Part of a small language model's weights: 8 heads of 96 (4 for keys and values), rotary positions.
MLP neurons of a small language model. Each row is named by its layer, matrix (gate and up: input weights) and neuron, and shows model dimensions 640-767. Each number is 500 + 50 x the weight over its row's rms, rounded and kept within 0 to 999. Numbers have three digits each. A neuron's up and down rows have the sign that makes its largest values positive.
After each neuron's rows, "fires in" lists the words (lower case) most often at its 100 highest values on Wikipedia text that the model never trained on.

L4.gate1742:509475465526402517508480525464517508553471444515492537448507410420431479458494452421572478537571497484504446533520533535463525495576392527512486455522485516474450579619437516599579397448478376434450552519530481521548450518552493528473504485510551440466498473462602435526519544537509443467531508490532476407403525574392600498459563505496567580481434499488509493482528492541498568466430
L4.up1742:474522529540445523523473460471601394543533461548489544520465541425511463518540409529481402517510416569557554466428393440437508394463495502543435564477482561518497536480468543523550450473452520547493456497600563452548500480496594386450478476414640463557491461500568502463386599461407432537537564476483566554389469537428469496515514461536520479483436368499451540486458506474552519463526
fires in: "the", "a", "of", "on", "from", "his"

L4.gate1098:531512468499488526585501507563492561499489527499460478559545499589436471526545526613532479338526481518574499504482479497550526488412488471543579486530594508536483414420454502550516473447477470497476400474547412465533461428485563460323469581548562539528497499544533483491503447506367532535391419577511521456618586538487480507443500458566557465465501450476436452527455532491480456538471
L4.up1098:548497513373410501477575556488527546529496567570470559441476502588402536522523477526471560480454431553539533527469517520519452494473486449531494399519553526437471520486513448512517417458485564516552489551390480456433586496465417477523489549515501523489604486615414492507484539469452525605530423526504472453525540435582483412430544523556399540539503539408471460558456545449489433482445
fires in: "on", "the", "off"

L4.gate1243:482598413551493488465599541477479404468445424510533566494500458535497417437496457558603484470529477597436413510589425482534443467471602422462513522446521451553518507401460426433405554557448454471461447543529529456463557456502506557575595456516481494558473496522476534526592500501532553583528445486531512534564588451463546432515521450468451614498404539561504483558514477501440454489503
L4.up1243:550538557472550543520462462534410525462506550508481537461446432569559506495474511484421502476471463559504504477463481493489516454414464517478495557413534530514408466439457575503480401536444504446485413493562440537549547487450514518488521549527462627502501557429499522548400407460501589509495573396589385519568461503373427512505472501571545530418469482528542491465452461529513460480492
fires in: "a", "the", "it", "most", "as"

L4.gate675:448551546591431494511493517513340496394502460516520512529491365489477504532522468494505513474416510397490498493459535427526545444529529503547534515455382500440535483497406512503460507552488480440467524588557421510540473406549504505531517558531514500541497460463488420449438532528518602463430469440616500495501487548606555543470513534505468505448503411544461457554420524541453578509472
L4.up675:627536556513500431523460476536485456404472459411550509494531489513478434462411521562437464533377505438495446497560439510557468475468576445490537480448526476548369411541453507382397507517613551484350453472456543543432474489507522532495533484492557551536477546519392427558583513458496514528550432473471507585596566526512544522445501484528536506451411511568588535502470523556522482465535
fires in: "in", "the", "a"

L4.gate1439:518509450535480431516568401476505540571531552514523590561513542499459458458422465550478494590438486546454448546517506453532445529450471542536414537527522501483431596530460516511463464551461493510503536493498510488465475503507437487514641509430503555388461482517518579488495551430493473485470494556482546430458538515547498474515472545525495578474446439602491519543464476486493413446503
L4.up1439:596449495480442509563590424528523469477512501503543531487493480493536551469485505554515542496562485478542548555453471513595484469520607482542411578480446530411532518536540486569516502654412536485517540550509525536528465488500494511471561456449471482537537568537585550413524464505443626546468587484475373514548476503496507464597500567464609485516530515626614520449462488436543507425531
fires in: "a", "an", "too", "most", "as"

L4.gate865:416410389476484468543442625490527550582515546472443497551474546563460414501515491428481427467609621507540535483550504433569622540517473365455598540552557443517502457525480520543577436469514405422410543460488436492483482435399555421477574569522490444525504484556521482436523519488435462621501470501517505513531569469539569490445559453481431527453458409478513515450502460546503534440504
L4.up865:561628530482477508499519532444429501523491459476489486586466490478516556536478459498439458450546447482533439531548534486524455502526415467515513474489546538527556480582447445530634561539529541574383475498418482520471502459551502597500463463413572509496568512466463513538492509478501541520467460481576510586484529515479469590378359562538483532497425490415518506522482531623549424432450
fires in: "the", "of", "first", "to", "a", "number"

L4.gate980:524530493609561511593511497505488540502460500589404486444620508486533444503548429532532494507556525503503525623480521545461490467437523459522496527475473547449524526368485439500417475558465488540557536510472437513480466494433459558462597584498551441451576435582463507482568520471579472497411550559372543453559509443516523495505526497416523490529454498455518519466508538553491501447548
L4.up980:431459433364430511470395576527568487475493531492431421443552573527550525549505450575506569442469585575600561526571499656462542500603514530546438499606377473480489429520376543525482441475562551414575469475552475479518489475438564541504581592462533491436524528553492565550486601498455513477520430502519394497481503438481487547569531524532491531449568417498496461516457522509539497551539
fires in: "to", "the", "from"

L4.gate864:556497595550502499550474437439495576487565546481551479464490479490506473508554506435565462518432439531478414590524458494492531507487459532552417486561479530549436505537518509550433409507487528462458524520455583553450444431502489539462522442527574505485561557635423499483462486494462473359480480616495479528496470592527533489558563468509523477438532526521520475526517512558459482400406
L4.up864:418454524499507407567524401503514499423491519456581453554466467496594546365571501549512491473426519494542433551468506490504495519438585540559458517558483515517516483489511488432451608451381522486430540507608546457459477535536475531414596516641536569489492517512527562542511461436477536454433478429520453472503457538521512565499525597434499536474486479585464444489508501506415465477465
fires in: "in", "the", "an", "a"

L4.gate945:580467527452450476549569532449546482403482465433519497550537454536465559508497510528489369457504415424447537431527525471444534461484570480444517498501488455535555527484424524482557394450461474460462498482584497514491528480505428427495499518496497461417539511542506444579480475478513381436475384466595464429508486482513463429559482524437488471529572537507505571468519603532464582454451
L4.up945:533495484491485438647527470491539462516535432489539526386526533467500464491512494456576497489485470473463490544594575540557425542469509489503468480490549518534549466516477417539624524555502670501518469525471422440529538519436361567525511428478521499493542473520478449458431533448504410528526500438552469454458471442520514491553514539551620446546514582471452583517449635509473517510488
fires in: "on", "the", "a", "s"

L4.gate1358:481595423490459409476530437513533559468358506444500408561504499501553595478412391400594546425448417462565498503586454559489595499522541539540415490411515515534563535510493519483556448539422450528426494478447466541502506549560478487457541574534564585496479497570416477501497474436476557512474511479542440536455531492582455548535465521462499485482490545489534575543493497557532469525421
L4.up1358:479494480526487551543523548506455573469448478433421481388513435487502428527453592530548479504485301498551512471525545511572382460502464576445486500470530487463426506497492549429471412415449467516502492510441510428524542556402391458506509472531480537463479500519466452513456453487507614520480431575569471636474599479588530405490393417500427536415470481506536397486550482447549612506537
fires in: "as", "1994"

L4.gate1022:428409451453497486466492569502483557506495495519546528533511431517504564513536475480504437532615517497521445526457561548531484552531481424493522411583465462445483435403530411474512568456429457483476456561450470501497522511485477540432542392468486441528547477477515487464487600496543538518490606631498433509531374518442520460460469619414531548507439582495490447451487471538572468412605
L4.up1022:455494434505429575572455488564546585525507517517536438488471451584527539473510613461511517565552555571394631440417480488529469439519490475398477449548544494553443430453563484481452479442492525495528501506506478429508605505500513625461686546408492470483533470495523378481547541495495512518516501558492433434447458563432437473528468449514501485445471468487506551471498473579462483476508
fires in: "as", "a", "the", "s"

L4.gate800:517432525504434546506497557511519570360498458504495515546574496417464454424545434423553426619472519507480493478522534518460469412397517566522532526446478511477540541549536541546483471518480498534507450481598431507416549514425440506451514529547450568585439476517470554584415411482471496570505469408468474597480552431463476597430541540628457501499477480542573459509541519511496505407442
L4.up800:534535586551509540449498583535548483418452521556542450540472525361500528435499457467427460526425519398469463471592485428478569529566522487512503588430455489539572453515499469598532551399580504496512475522536492540497575455464417483544430461481485487440521461467446498356517450627488454544545554465535555494514507452539538515535440573565447494518501499440618496525534548544477484449465
fires in: "s", "the", "its", "his", "a", "in"

L4.gate849:594473447513469523490572428507541644520462594586598497428530512539526461456404531490499597588538482537399498518527516475411478474419390509577447407460391516480531422447425470457504493568418441516463485468501530492457483496451520483476501497541489488525534520514540439425459579514491582592514553507475513438507519494472583527533452572483540483461446532544508490502579499405519535477466
L4.up849:564475616460539412622588476458449541503415539501468541527617495520468596472476492494464519523504546549449406547480565501520566516474496546583517385506489542465520560520454413572572550483449571481512490513482436538479355532492497534537563507486472519403598504595508434516471453472465456583445545479459575419520534483467580513463549385384450519451476493469500547518545496330469510485468
fires in: "a", "as", "considered", "an", "the", "be"

L4.gate787:464523508443476510493436516462382537526445487426573469495473512502503569423501542586507569455505518533388517448475619512529488557492479412541500439521513536478524429451494538469574524441523559562507577514473469515530422619507446525522484480545474392571477382508433404499500550505547459441513438549463500449562460438582475599567443509499510448542506453458570498472485525516515531491512
L4.up787:543520573510487488523498410452467528562437518560586423481451401415442576529475482448463474568467561505439516380472493484499514432450541485458489437539514507497539561508423459521426540501439463538523502568415417491460424510448458482391472486417547586561565415535429536528470496487522572553542529433521499467538476516422475498479417475550420530521404488525495515369450518573520436582483
fires in: "a", "was", "an", "also"

L4.gate567:404487491467408457473574455467534478495459520598452506444464423479546499487533513539424506574526514535507416529460456485525527442452529600564470483539453605530459521534464466455513437567409559470530474585525465458490542462477476536482479553510510547463547547547456503459477545531510461537410456541471532466429570534492512598589482397458515499528464551475514483505507465456523515494518
L4.up567:481502535545465435601518478503506493516461584555583615471509570494440463424517441426492522474519493569517534567424539552569498511562554570400489558442525434449541503483478518400453570484420492434452520514461471456512435495509546529447550450524478487519431457481512484455540502492547478518553522547489452512561568549562462481476458541476475453522467464580532443489514481497496460578500
fires in: "a", "an"

L4.gate1590:459429498522488478476561471478453495436468543515525499439491444499446491482530512456551456487508480504604448557474581482496547498489518489535431439542585501576435476415504498477364530569481555509504550525530523586451440374454403551530384495466486465512496558538394612433428555580431389545575523494469489483423492554504507451569506534460546522424542486576509451495529495408541556563479
L4.up1590:531561529489491460554538453426418581510469522551471523493526521510463600495532443572530541514525548582442400551509379451538458545475607466508554436551578573447477477536437443485537504534564536454568582493511544515461453544505563526479532566484556460518515491455479494582535553451417459458509430525442439539493468629515540550459469517390538507477528513427431439474529581435512495574561
fires in: "with", "the", "a"

L4.gate38:498441441545408524430467500533556481514542438441473557551512528549506577522423427531443463533499584519524432485510456515490555472501515466542450553496465497491516466436503570505448457569519524525441481534500484486569489431537558564470469610455517366558441491505457450589537558540459527431534510470448517447413512504469528326534537485531420620515440517519446410527489480525461537434540
L4.up38:525562526568569481610428446448571448522415465517516478530603643423506556441561498420512532447404489529547510488440504468499446529475548470505366498485509499545425421456355438488479534435496410500556479519490437514543491476560480478455428462427473469552418514461526570470557486479468506574501543490420505519566556504458559436479517480483460485488467524663511517430496536451443422469445
fires in: "have", "had", "historians", "some", "who"

L4.gate1389:521525482526446563477463476452486531473442576533507496485373581544531467480552449466514494515499495509415495487476434475557492536454598520514518550524421437443476474551529463439523553463425603505443477538524491582439521537476553424470543545396546529489463476508497506498482557429474451512545501413477525454490546538480562493506533528492574498436475478477524407434571467534517477525623
L4.up1389:474477413463502452477507547505549574441462509573477438434619564509568410488503487504444528449556505550505533557446412467599503556472543551498569534506489453544493521509468541515418485568517459502559468498479467503508454464575554481547528494543584457491542475549552465515504444501521486496475481536464530492496499496425573533444403472549485532541466519561490507506450424407588565528491
fires in: "a", "an", "no", "were", "strong"

L4.gate260:514532533492513524565518457490479546426491484568455529566403574404546527583556495628477523431539486466548426495560459424454512600458516568472474510614630555505475487482590496510362455401366531482557599558501539491440483487525460596539479528568476464420540423506455516592527571464578373596472515510531473468532501486527498544544507510504542512476519552515550515555553409510452461469456
L4.up260:544484564435490540428497434542454490458508421517414535483537520450565516500460524506518545587440492526540527507515497516424471499466496427563437392446470597506400452522481561498467592553434449450561465486627558479469424514463451466431550497576484558532531523578516458512509460557536575518567474455522482521487543532567475518542582542587440454558530609494508537482467472510561475543477
fires in: "the", "in", "a", "to", "by"

L4.gate156:373449519579453521477475480427573473596541508532557424466512492474519492421489602567477499489616514516454504500561550548568496469449549511479502572528501461501468507512501521530388539542431488508476531421602491579428410549505498535424439555439495497562444436557433475500594457527392525472469496541525559463500555470459387546470581497546539487530544468511542392494448525498408401438480
L4.up156:590549531524558431497450456519571440522543560484417401498447452555520500543516503531539491498470548503507424480605491382566481542545528446440462514528596496520511476562528440488597437473480540499472677515505505571502452457511514475486501551526503520532434480468435504517503473524368494519457408447440454413521542529581503569473424514450481434523502445537540467547506466561523499506522
fires in: "that", "which", "who"

L4.gate785:559533484539560543498579494441517576534405548510511493442431494483428571468604480566537509569488500467582485556466520511453518547508528464534490517457532478476473565568507449523548463549400439547491464430462544414376532525456422561398520444558579497426535484520475470499523523551542536471500490534410580524480461487436573584518541567494490600516460505461416580591448509513506506440421
L4.up785:534551494483545526435471541477468465581466359483511506478524486579541485531452533503478544475549560443524469409482484505544492550580570499395553467494416528447521554448576544474514524463520435497520507499483410486511473525491522463586569529428541506522390511499450584580580504503415526503443430497500512553478456456572545500450370561421431443526515499598445473481535568533490528380565
fires in: "the", "in", "for", "on"